python train.py --num_hidden_layers=8 --num_key_value_heads=1 --rope_fraction=1.0 --parallel_block=false --lr_head=0.00367 --schedule="cos" --batch_tokens=[65536, 131072]
MLP neurons of a small language model. Each row is named by its layer, matrix (gate and up: input weights) and neuron, and shows model dimensions 426-617. Each number is 500 + 40 x the weight over its row's rms, rounded and kept within 0 to 999. Numbers have three digits each. A neuron's up and down rows have the sign that makes its largest values positive.
A block is one neuron, or neurons of one layer that tend to fire together. After each block is what it responds to, as a language model described it from the Wikipedia text at the highest values.

L4.gate161:500503500460528470544459488488534452533452456469509496460496451554468466376504511509472459497568486517428581432552501516508503577503475526541536512520458488520544475501495501445455504571487448410577443465537464520482501537508500510487527498505554489494502525464517538437468501533489503499516515545390493473514466451448510512570505514527502501482534548396506515520517511532445459546492474510466521488448498523526475442419428519573459514571474403570518486536491475534507530568603509505501493481439479511465540468436474474436528563448499482486516519531427542473505456449529515453
L4.up161:537470455472496517473448471525520444524469559525545520467491429550491536432472521461518521494486532629473557519525494560573502536496510519541557502505471542518500542507475488503448524546458520473501502469626460488579492528491468403464553531483492545531517503466573484523511471564486552478504522508463457546480516496486496481492475504549481518497428568429480446422493520436494509550556480437438510411503523483499489457494458500564489492522460493514429501530549479500493469528498543508550453522426489506451442513483499456472500408550471487453595448562458466473455470482493509536
L4.gate642:573460582485486470467560504484505436456519537527496485490520490510484491532573467537482460580520555589462560538496451446465508521471483488501579503452529481514480538495499456490439539528499409515522437470533517471515541496485471432521494475480507502512435453519454425511549554588538492515553471549493500465456515527496467554549524535545446453538506491515480459500452514559478511549476511513444467481436431468485389480556482492536459529485544482453477489469500503508473464569503503521445541435434492513473535555459552514444518496452531485491496521457548502518475520551555508457
L4.up642:485544445494531472493569506423493556462509454530555407465505558531520487479554536609553541509590446418458560507550565492553486530430483558472543501497492533489553549527551497556457441518437451459499468455548476519493461546504538461518468504441525480573498518528441494515534488460525496421510453483457513461546559492471518484552506485551481474474500483503420588461521466495535498447530509475503544510472443507491368487563479507566512607499505525498588541526569560476538480526543458499485535486480479535481511548550498466534489579513491487461476519499525481529469524492488472453
L4.gate730:462487515510498444505535557477504506502565528474459444507404429505532477444546530518551511496448517544444474494541432470450500476536508518479513613547425511428482519446494447536487515511486454420570539552592440490439556524444570542489505497488541545555517472461563441472508474465501466482475534534515542522471531541483545473549458467425478484466483480435504533491479488541511488442538497541465491473518457530429510503479515489483513521462525467450448570501463541471514435446500534491501520469478499505528498587446485462480495540506498424471538530463404435516526560589445486470
L4.up730:469408481546494573479526437410490543449480502430538502509488479439437446457497556505563520523536497517505568488522481525497463513491558516519600532452491519502526492507524536420472513481440514496478530519476583461486462506541424441500500474564540493575517450487454593541473451469514524491448469484517479491498502516436486507491535489529469456447519489534563536535487549495482473522506577476427514543493491553496516525464517537566442463508546471478466514482451461461438509540386419564463531487455529456559547551513488477408565547501560446518514501527455492521570531564506454563
L4.gate1243:506511561458497516484463445495463514490531488480433498517469421460493423530493446501514551513488471528544497473534497534550502493536486496477526540485528482488453491527529514553489538463531418533555527516554500537456487411465426449451477440483491501500527530473565473493576477485566561529507525517556539526396488448520501527459520509450507506508544516486463545519449477561516504539486499514499493500520467473467447521539462449460472527501477533512487545488503518492438472460445509488496487492491539448465482481513483498482533415549511539507481517451471546527523520438553441576
L4.up1243:459464571508637474501559524509540520445500524546516456480475510464495504511468441448491490472495517505539519518525499536507521478538528504524469562502503484492515540564513509446525528457497455513503535438519546537485512469481553450533426512450544528461521592538511560558482558512591571491484506478484465514485486490500485559435536518568449547528470454548503444449443429472510484478538513459450482466517530447487476526436571459443452495511475449509574537483474465523503537428515541506531534436446520505498472559547511519446508494557610484560503500419551579566478490485534495554
L4.gate1341:490449478567400490491515532468461467517485493466512500511556489483461516541499503470562575496498500573492536478503513585517477488507493419474487501508537448470513448487486478480512413526538545470524480494520476547494547528485514493520528517454479507463525499580474544537610540460573447494447520469445516467494483484458490542478569475496532552482466436438525558536536522578444494529434482527481497475510494438469547475497507513453494577520496515443574542514498465464380454449618540477510463493397549488506496528462466497558445449436521435475481471510535525495562520439499487435
L4.up1341:496486506511497545510530550487466512479606526535454514465445435523526497542522496522550503546500494558531571523523443520626496449455527561548550442513480524468502454463406480485527474531510473480601548485474417445516502470501558466446551535480494565470509454508435541520534499458584498462491535513484572521495503472515560543515462492456513422435507576504523519467463452493481500516453465480549485492467466540482442480504512511531430565544539580500556487453552468547501525531488540477475608512496525415469497561452478459540544509469494530551449490515506489510541527508519539514
L4.gate1365:527466519503450490450515471451463488474510582522451385497459514566518474462532473508509505451480521533455511521543511577496456499517522455570537627541479538461478456563445486570569478504438525500523486546508496449464553448466502543529538567511542464487559513517577449531488491527481476477426554515455482419549484566483480527501486512471435575521563458448580475511459516453567521515501557442541481452479490520448522421436465535524466560563510498512520504574522549506552510514521486505491485491426475519503496505547484482448518501485545509494509456433558497476514475518486512488
L4.up1365:534475473519481549451421509478473500482542515447492426518421562495551553535514427477639511558520508628455559460497520530462472414527522559539514523453545451519461518576510464445549461424391501504490470473433590487512493489467515524489504499500571510446563475524541457517483452545517505511452546520526489467532565528583540455544496446485483517468443460444490465425456549442527496477562466510519527459529562498500576408491519560480448516481482525533499530546535542388512476484501473448481477544498475417504465499559493470497521473579517498509518467467545451506520518505475523486
L4.gate1517:494495498530498491536487524544557428542567460464479448462523491479529542592547471503453562516553478497480387552526534512551524499570429441469495509503551537532449485524456486459455459513444564452445544473488516476474503463582456457488468545556509535520463432496554557512565581501502519476580447537498484477549450425481448446544470454442476499474510508483488505518536518542559430516484491516373446521540478497526517505474496485480522531526519502380522472519516494502501478525499485527471568528539513482497510453494506474482397541533458517499507355468566422456503494541510462454
L4.up1517:533505481472548545603464431494465522585471579549458444528539468474502481496513496570533490493513547531499554477518499540540533497477543541472479472513454507477550517486522541497488455505462497502530499491547533538484517576577498460514479508448483542480472444466534559373502529583549458459498488442484544454407523525539521439497479600476521487549503529457480553488534491463489504515545444492490497504476481406479525464443468518544515544511514461547530564492502470507482468495462486523445554465437539485489522549481492521500523506495512589512492595548511478479454478456515516511
L4.gate1680:457461473427486523513468470485508396506455571446518501463500585575472432556566492521498429556471561506513475461463532484460446496467566520520527497500508426498504508512466506442475498430473441464501529477434506534479489511501526555539433504525515535543530539506450532511467532566504503504494492444441458506430437526547535525486501522503572511563487488440545513486500427499531501471539525437483548557529582537529523504507513458515545445458526559522579535468459470536443450530477531488486446475535511477535518484537479506478503574526425459540456428452468543530470491501543409467
L4.up1680:541513406426445413486559519506482547495511472496498476521480509459467458549482506464482528437548501587451583555492536506544531479480463513512529501486533495499468473624490524504478463605610539492513524546563520518535543455498527561457585556447541474489491443557523522492545488475506509398558501470522491490482537511515499607510501467489516504502404522491519545426546486423495512493492517525573453457490448539506443481487536467505553553542548496490457517545426474547486501488533519459475494454464583600486478549537492460478492479466498440515536481511515465441481447486511530524
Description: Opening quotation marks (also dollar signs) that begin a quoted phrase, title or value, e.g. described as: ", calling it a ", "Cfa", $32,813.

L5.gate286:422391587524539446442571445476462491576466454531498496474528410451518484565500524453484476476470489495494554501469520488513540479515502505500522503534521564497565532540478438491465489579502533476542510497505489514488474555477558590493529450527567515454505475485506469494509497523498534487527508496536492452514500457481461462476537451417455488507460500443486476537498506484501465556474544572492521497495546547416497480475462461558596494546467527547495459487520450540465510515489506442471409511513526463537535588487562458583471494486501507449459490487422520467497560509512557549
L5.up286:440516480565438470460427472473505497515526493518493491528476449450467527510461408490451510444479489548584496506531530638537490448448473535477588524510483558517442625496572519466550456472458507436469507487538463504501438467544478435497499426487506425584494459437394510519470502488533543523469486461436504539531482492540513557565506568519507567505428567502536546498484525444540453456473529574460507490540562515497541511364524489519472595537592464475449519505502567478463481536505529456534487491484408501445509516544487556495516451543489508507484511574540466495510468474500502480
L5.gate525:470511571566588510500414420506527516551607479517524447457443514506495500480429487518523422558512467475552497488451506551523595509419512512500518563484500518545482491504507517418508422528466489458519431522486572553517440592510525465456504525467423489491541453430540448476583540511438473489489509549466489500499466559443480513539567459439514485554539479506489462544495497502507521502505458460591519509557499484505557466529508553480513494583462484518433474486449461481538447491494554440498502463485459464530529499469464557471565480554482484518446512490567474482512491539533548516
L5.up525:464526437421471545552489521450564496525474435575541485474522542487507430567506471492468497459583522536476471466463461504497541544387505469508514471520520506544405543473537381515497486494542517537453541472514492470453560493516439425524518499525527457485551433461520530540442549518436492528530531492497527491530454512558524504646516446572557543504485567490526514551520524536522514489468465497496472586502557532532488529492538514500488468462537519460489479536525505567462483509450564548546525506531534467421527541425535452459540499588552454443556526594486393522417507415482525514
Description: Opening quote marks, hyphens, spaces and first pieces of split words right after a preposition or article, e.g. indicating "generally, un|attested, co|-write.

L4.gate67:508541503472468575522550489467474464552551557541557546526498503502465531528479394508482388477543448520469523487448494528473479554503563481485519511526573462558452520501522542542511550545544553457531466494480485528499531478520512453538552524429446603491496516538491490446523515472429481583494586508473539475518525482472488523508430576475429514460424447521525490566512487458516508493522552501526516509524516489533530495615560539529468483486568582466501548501540478471499494490487450455436482523501516536512420491477533468445537524498508426540484446568493509559478521508557477538
L4.up67:497546483470539486546539476488424419556464520496459522452485378486465514533523549536558455538533504549424562472460536475494532493517491542495506519545502491467539493482478507478396487473573529452455541477509545436485453521430478498472509546528454522475485472529465468526578480474414461469485537462521539540569479553496416497585517534539493463491463505437483437502574478443490485434556493510427446520500476530543554495505471509511524523472542505545488429480530420581539511405562466462487448446477514460471503472530543573495490446492526467547533491474536505539524456518491493439
L4.gate339:480465510466476541522460552505528510500540558507544474503444498471474516511492501497487520443553460424524577541481423545488462540511509489454507474514502540478511501546461522492482492544547595451492481485461477512425517486458433489525492446470540491445474479418522513468537497577550516510582480506513460506505523486501488478512538486516522501530479510443450492399569464549484480526443490486515477460403602541491495534501509476589498541520489540466511463515536480524537516455503526503448459510478428548463501506509507544458478469486460528551493539509548540550471503435538467561
L4.up339:471506555444490495512402486515491409473524495438414577458485560459533470466521470507514473442494449482449501520492428602528533509388470509488456531482469466431475471501447467492471433478537492511558470427437468478537492479502483533529540461450493553471556531485413534483497504524423542529562414524527556518564533420475517498453483513445554509529557522504547536429484484496503454497485452497503448560530580532416517467537479501443455438462535554485530521539552387495568499469489495517555448520569505514519468461534525533503549503558431476581485564435556516492426570494463453446
L4.gate868:518508449507521423549496466603477520503501468445470522483472466490491520463545480446528433395472475536498481453482522497508518509548485529520521490503463514452473462524485476462480427561487538539499513528564438515573609468502502463488521436479482499549424536501592534494456552475504536597450545456507546481525540508553494515490448523556468472447518546561462484460549508429466499478481488522499575518550426488501542523547555526553416522471535419446536447480491455546498509402496491519557523531542498557451524534485396491509533457458477476549431462487534519453514528481485581524
L4.up868:508458500411455532419485511509478503537467550410498526480524486541475530482491490492487509543458483520544480518507550478491465519525369459478501474449505497509522549562454510517495523501546506490541435507446470467602551500518481540528450520484533502532517493560512547476485499553551468553512463469512522472492574494503499459481485487495507551530543492607474515474496440501469494502583474462436493498507460497457413508414410439417526502357457423521582506496529456498477460553421492523505543538489562472586540493478452436530537572526454517483535454550485498483489502501491531555
L4.gate916:511418477497461555490488491408609529516534458482483485534512529490583500548507540449475494565474470485485589542504520444413512545445499470518485500512596503468461509592525488472506531564493505511413516516511526487527522478534455495496459523518400439514482510493529574514582511487479576531484500508501459480496480459520482520440452450489494491461583484490552485542461486522496503477451456504474489516556481519510564506529550531494518450507533474470510572545578475470508530504520487500516508506452476538440505429614473472574467547494441497551492524531469493524468523533532496498
L4.up916:482582530496504512520516469431467495599493491495510479496459463474563528481521468396457492513566496497451518469454523561576460536445482450505596514564477443458523555545598493488454546471500544415531456538617492453547485497489507556569563587389537546523472480547530446566494478576497545512493453562501444487514510447540555489489517470465507540534491520528529491500500500523470551458450518511490527502522496529507489523508530581463469531476488464511470440498471446521504492441544546491525535449506506470441463437519546511500553550414486521532496504513486473475469478520442518456
L4.gate918:512525421530489544519545541518550444528469540516537526431528480485487512552530465448507475499563457504448515525461471545520528475594481542481563433462481401493475436469452497523512533456491464392488454452534456563509598463453522467462420506448446424548475556463503521560479569576504587517447497473480491532495471548534494414548560524594513567523486489515549470472469464520510490412533493479534470579472531474492499502498426506545493527487509486539533560540527538497462550542438523527493520428470474569553491492488504530482502415491520493508538538493573490505497493544475513497
L4.up918:516534532523452597459515479557553477564545525500481515521550468504456467529532462452470383495573488508441542429413467478480568486492508520414466482419504447572468538523520505528447451511543505422517518523451537558514550469424462542499506507517486504483454449449501530529478535511477551597557511429542560511514478485491446492485471489515478529426566449436520474478527447534497544470495561493515551503517513434480551504547454515462496505460488516569510510513545515511499540516538520431503483505516522541512470463496510532500582519585523508460479492540556530482409455475446561497
L4.gate1041:497550474522546525477481439482531487467484519520578501446456432534523540512490421494472496484547527462467549500530535539474518571520483540509501470557510492505489583480561492452531495510491503527536484475508498416542486522460483457456520506457494548490494455467541547524536512503489544558526525517534479506505548463555439568555457497440495426559474457420530509530545462477501464445551479449541493459515444486455576549406478550472438472462473539502512566541511431472488437497491554496500449453466507401476549412498539508465484556501524517553525530474495432566461521505533467524
L4.up1041:433538481564504498495552468485592556500554475509515544489518470452525549537508516493458489470564458475481594479493446526509519545517447451493467527469496511464520513531581544538455497490481492404452487494493485564453545441496535504516556466490450559426549519464522486490525510499560579482518518468412515480528510485543559439560499572478525468454410531462511458503506479446441480466442384572496511527497516491473495497538495530466506500552575566456518531519482505593509558503544408471535441472485492480482457452559553517548471488483471537547503518556537515534507492530498539468
L4.gate1097:544535448527531477494636507481577503511456503565513449498511481509458462510503558503571503558538496473535478478496508544494555502488435489521569452557436512470516445501521552521523537500526492472486483494547499519490457477455538409521562450525517464517429484465461508462507499526554534475557487446510532458500531527488574445544470548527560497425502471536541571526443469505503478504539538429513499467510528549508474525536496521498544505568520508526544494450503577506512563481490580495529498559476561494410518569500531543515489559529429501501453469469532527543580501480470517554
L4.up1097:480497467461480570517490467453544470456495483516492539509586539513476423473507504503444429532484544452471523522540498515554487529425486418508486449509547477439558550550504511454524562568439565525466548448531521502537506542507443452431582521426473491497505496565494565399528557456535579505529504516530552459507483516415491481498481472465515503463412465545556504528493526531497526461483518457426486535507487485541521473507522515466547492510549550438502477460508513517455534527486434538545492528437492531401549508516526579459502531470482517457530496476517534486439538525506547567
L4.gate1144:450520537577572442518538496500518544486534502478481441556476565464479515460508483428490526480550581507487404507472512473505575473517491565412471527463454539395489492516551514475536561507512516474561554496442494512490462524470522457490440436511522489466461463532540551510500564524415512509510542491477517513468460512512452461459464441515521497523488471484500553462563521523521555506489503506486566486505463507480464523499464474449460470491472464495544540488527428530553536481452491513534448460464512546472453562585458441558508524565488495514549536499466569461507471503501447464
L4.up1144:456483497547578502520530480454531445558476464434553436517464563486519521528481532513513531503465464511498457514532485488502501464540435490508494578545532495535489473505559497599510523518516501496495522492459461489424480499534485540486485472491527518449446486511519544518512538543473435505501487461514467518486481419468479480476522517444414558476477480453435449489522433497529507433505510504508502476489416448551540507515497444493473559547522517523494585478481476571517428493564441457529471494536554507524448445478473564538481511463387501448470523501519501470479483542466526463
Description: The verb or preposition heading a predicate right after an auxiliary, to, or not, e.g. not getting, were having, is on; table cells too.

L3.gate292:466580480511456591487572484432515413486530523495537517486412489503510532484531503437487396518504461476528500508517533457539507530453457501451477504529514542503545459583465521505446548509517572509522530414469533508544479452494489496449544437499487591486455517494483484583596553536468539499425503528491514480557521465545430484566444508516541448546523454549491558543486471463474548544581507526456561511523443496557502586430564559556476494532485564486488431501526491534542530559431450499525503517549456481470513444544542534491497502526554493491518498550452528545497482517425465455
L3.up292:441478573525523537552488520549522446459500458520501498494520422508491457525508465509515444518563489502538500462517525486476441587460536388466534500550561508536478563451505512519492545521441489508588517511533535483478502527541447529519513423482471504501553513465467513481560463441531384494483504463493549479486481483525619473515461466526561401513457461520535475519535475487539455441522472468501482481489594461515516540462449499556520511543572488430479467500531534528550569516481484447530476505525473521498548470501526492521536497592509450441548501496438523502464532489537507526
L3.gate1440:503548568539576484529471491534462478480567530450518505492483567485433465475489529494535511489494536493489644497480484453534563518474574420526526503534528471528450584545491489520511493461532514550586594534466484441512439455513530463491547569410540543461542486536470499466463489530470471552494489447504456529549529505547473459487526476502481442519508451500543498487571511502501469453575500494504429493444533547497488471467596467534463521550459567538524511458553454516457502464538508446582551520467491580528462457491513525539427493532430455529521522508468512580500518494539465491
L3.up1440:483561587480543544516495488462461434467481502495527475467596510492501512532556473475457540520494418485537504498460490498524494526448489575553542489527432505527584532539444501443432498488492522590477497449524465465478510496451538445548518478464509522528457484522514472517505529478454521499509506509539528460528450552529526442423561511579489447544502510486470484437546442563473469469503537493484522551501543517502556524561451550488517551420500507412561533550458467469498517476579501419510533460562505505496496441471454513541522549563474446519543511556471536486494530511563548504
L3.gate1605:503495503532506542520505563489549475409461518510545520480521429536495655536546408503531483524485545550530408559552475508421505449548579432502524456572539555496571453536576499569552533530586527526575570496418405488472496463465496556495568468514484485534470545501502513549483533498490521457564425508464515568520574480560522513526490417521431459588479471473518455513481473521564445509534530497509459498549501526485532506471480518556494515542479545473471471550502492504561495564530504523554417494486512425464496505524483512558539444524474484444468455431534541530466445499477539501
L3.up1605:430488427494444464444489518517491457507517509528509524504503476523483583483553441506469461436519530583564535455519476566439417525489506458532476500502481590508479469522548517525521520542555518519548482473438477558487474455473490522465509496472541487459502574501484549502472491464472572435541419523467472419491610465461493532552504488523501465483471485554546513448495445472478511535494490484539459524525470475446486432521506514448540471542462510560513499492480473511551509601500529466551451558540562506508495535518488552505539549556490520444473500428505474562499466494461524464
L3.gate1620:523548418494440508483534486447505473491450480498531530452491475506538482622539505510523466439499509523435546495462479500420499533543513484544539502475459496562513502463571482486518539485616524548450509428513506428525468468453545565500513483538503514455441481479435554527463521541482467492522456538542458517557510484526539526556522500492533466496524535476521459442470472495475522490503475575526518578515469467464523516578575513558490523496550526504532549442557414569517498490493446433583403472481474446526472492504480490484506525523582589452446533482515483539459569444533501505
L3.up1620:461537457484514563388469473500511505540484467529487535490482536473573482542465490537418488432551464481469592541530454468534464532499491546542474504501483557507513492435519547516487582511500528506445465467497530479549460419565511541443552581436521459488496527506460616517529504546486553512528510512489511448532452479509493470516575565496506472494508588482540482469477480496542456412457427492466489529367469497441513502450502546553550477518528494506501525548481537564412535530545506488485446527551502498460436491529451546445579552539511539525530495472514473498500510441497508465
Description: Verb tokens or their -ing/-ed endings that expect a following object or particle, often physical handling: tossed, knocking, milking, hold, handing out.

L3.gate98:549439557544502518460499467500534445489514530482482419452431435511503551579557477524513446451490493441485610461476517508482495501567518538536531541479553540560492496606483465484433547521501527503491464551477497432497576499520537510486460548476469455511444547561494506526468487512573556419571551477548499495472476506563465482532521447438519468452494462478536472494418484522517508610568488502483505546454485519495443431515473463474546458515463527539413483550523506482549485566442563441441506433490467568479494520480483472498555469567515534540486516498483527523599542568510496487
L3.up98:464478526492465499406516439491418470475549547462551462507480459449450495522529438515557448456457490462530522501474468503442560484565505597489458535503488550488502517565455440536399475479458541564449433557435458391547508449554558435473374521541546533438486481531532464541515573572538532497536553477529493490491539517473504504457524522472532547419507518575540406461512493493492492554510438508539500550516498466541492388473456486508468500575463518460467533525523489524478488517500526423481566460407446436512527528454515490546538552488518464526425486495467522493551465487566515507
L3.gate333:578481499466510456521462499495405500497563464543456498539517492519541489504480508480539513510462525514453573549507515445474570441564497578529489523514529450531509521496466549468495536433522484510543544514505481477402477517461467491483473483481507530537457548580424562504500536512505468473535540513512492506466508488547460578484504513419480413435584491484499546518492454494502461510534484477534459527497478529451496492478450552512436445441471541504513518493457482577552531506434559494513564428446483526476519512492456477479540487472514488530512480477495579510485492522473530509
L3.up333:534499545453516515449517485511491460490463555553529416584526483508382521472551444507508546535475520502476570500567485499508491483471519542545532497526551482583489536464487471458463560474487511480468491468486508566431523524399481464434435516611494458487531551565446458468472424570435498548444467567519513462520454513531444474446550483473560473519439453502447435535478471457563542427520517452500523577500556398516514448457398590433456531471462564584512565449518519477521527432524599490488472474466489535524563531448479489490557511467535512515505457525489473445475453533504427537
L3.gate1361:473452451562494520513478472477563533505496566530496428503555426547567515504503394542450433524455431526551525543543500486495555445587497496508430455533527524519487521550531463512485434473599543502542524506495520437465541525457510522556446491507553575514499448521420466491494542508527403442499475514485491545538470462510506541496508518542503486495492492539495529539509510511431509521502551537483487482492442596493503520539610504495538552472449548537471511512504568470530545523502529506471500491503509494541535491422575491530483462515507555496491567473534545485526439491536468544
L3.up1361:545415480508554462549537514532468510506429534491496462483525502576549516479579502540494459440407495507603564498442510521485475524468490556528577523546521526566546483540451506505489449500475432512522541462514459445485532523467456448531452523495526500508510504429465503524434488489526461508509422549468537500515572501495416440565474527454499466520433524434498520503498404506480463544532496471525519401432570461554507494540515581513560488404554497494522491493460568425476555488490561389501534492536450516500527495456484509411551470438491522566557451472477548530445502552571432493
L3.gate1442:512513622379551421497496506498561537447514495462448498460471496596522548458500470557485518530470512575432508583462516562511505522454551532437496510524532483494530551467490497511529484582473499576470496517509472447456432491444486497474439552494535511506520552544493531535552501504549550485535499489539467500519550466482571428520450566483513536478509534540531580538585457498511497504487580517476524464427496478487510554416492469498528544541580556471502570536457544485506475423423458541435504517540535487487520509480528507523442493523511506585510505467484546540461472534453538394
L3.up1442:498459519536562493422586515538545526436445499499542467417523485581492540471501462519615439487487429474523533483503455534537396532449573489518476517518506505518503475494479506458483514459518467505460478497477500480466537515453514476477510515443543458479469512485507483523533607517502494469550542502545491465515539550490547556506504515499483547512494560489497536540444448473472536494511553444527461472514493500497556478523456520546526489539510419511469521452514508488564470510488507493433569496517472533497512462480538474488553465516542477468473483478510523532569480523429482492
Description: Opening quote marks or brackets that begin a quoted title, name, or passage, often after a paragraph break or open parenthesis, e.g. "That Woman", “Trajan's, [lì.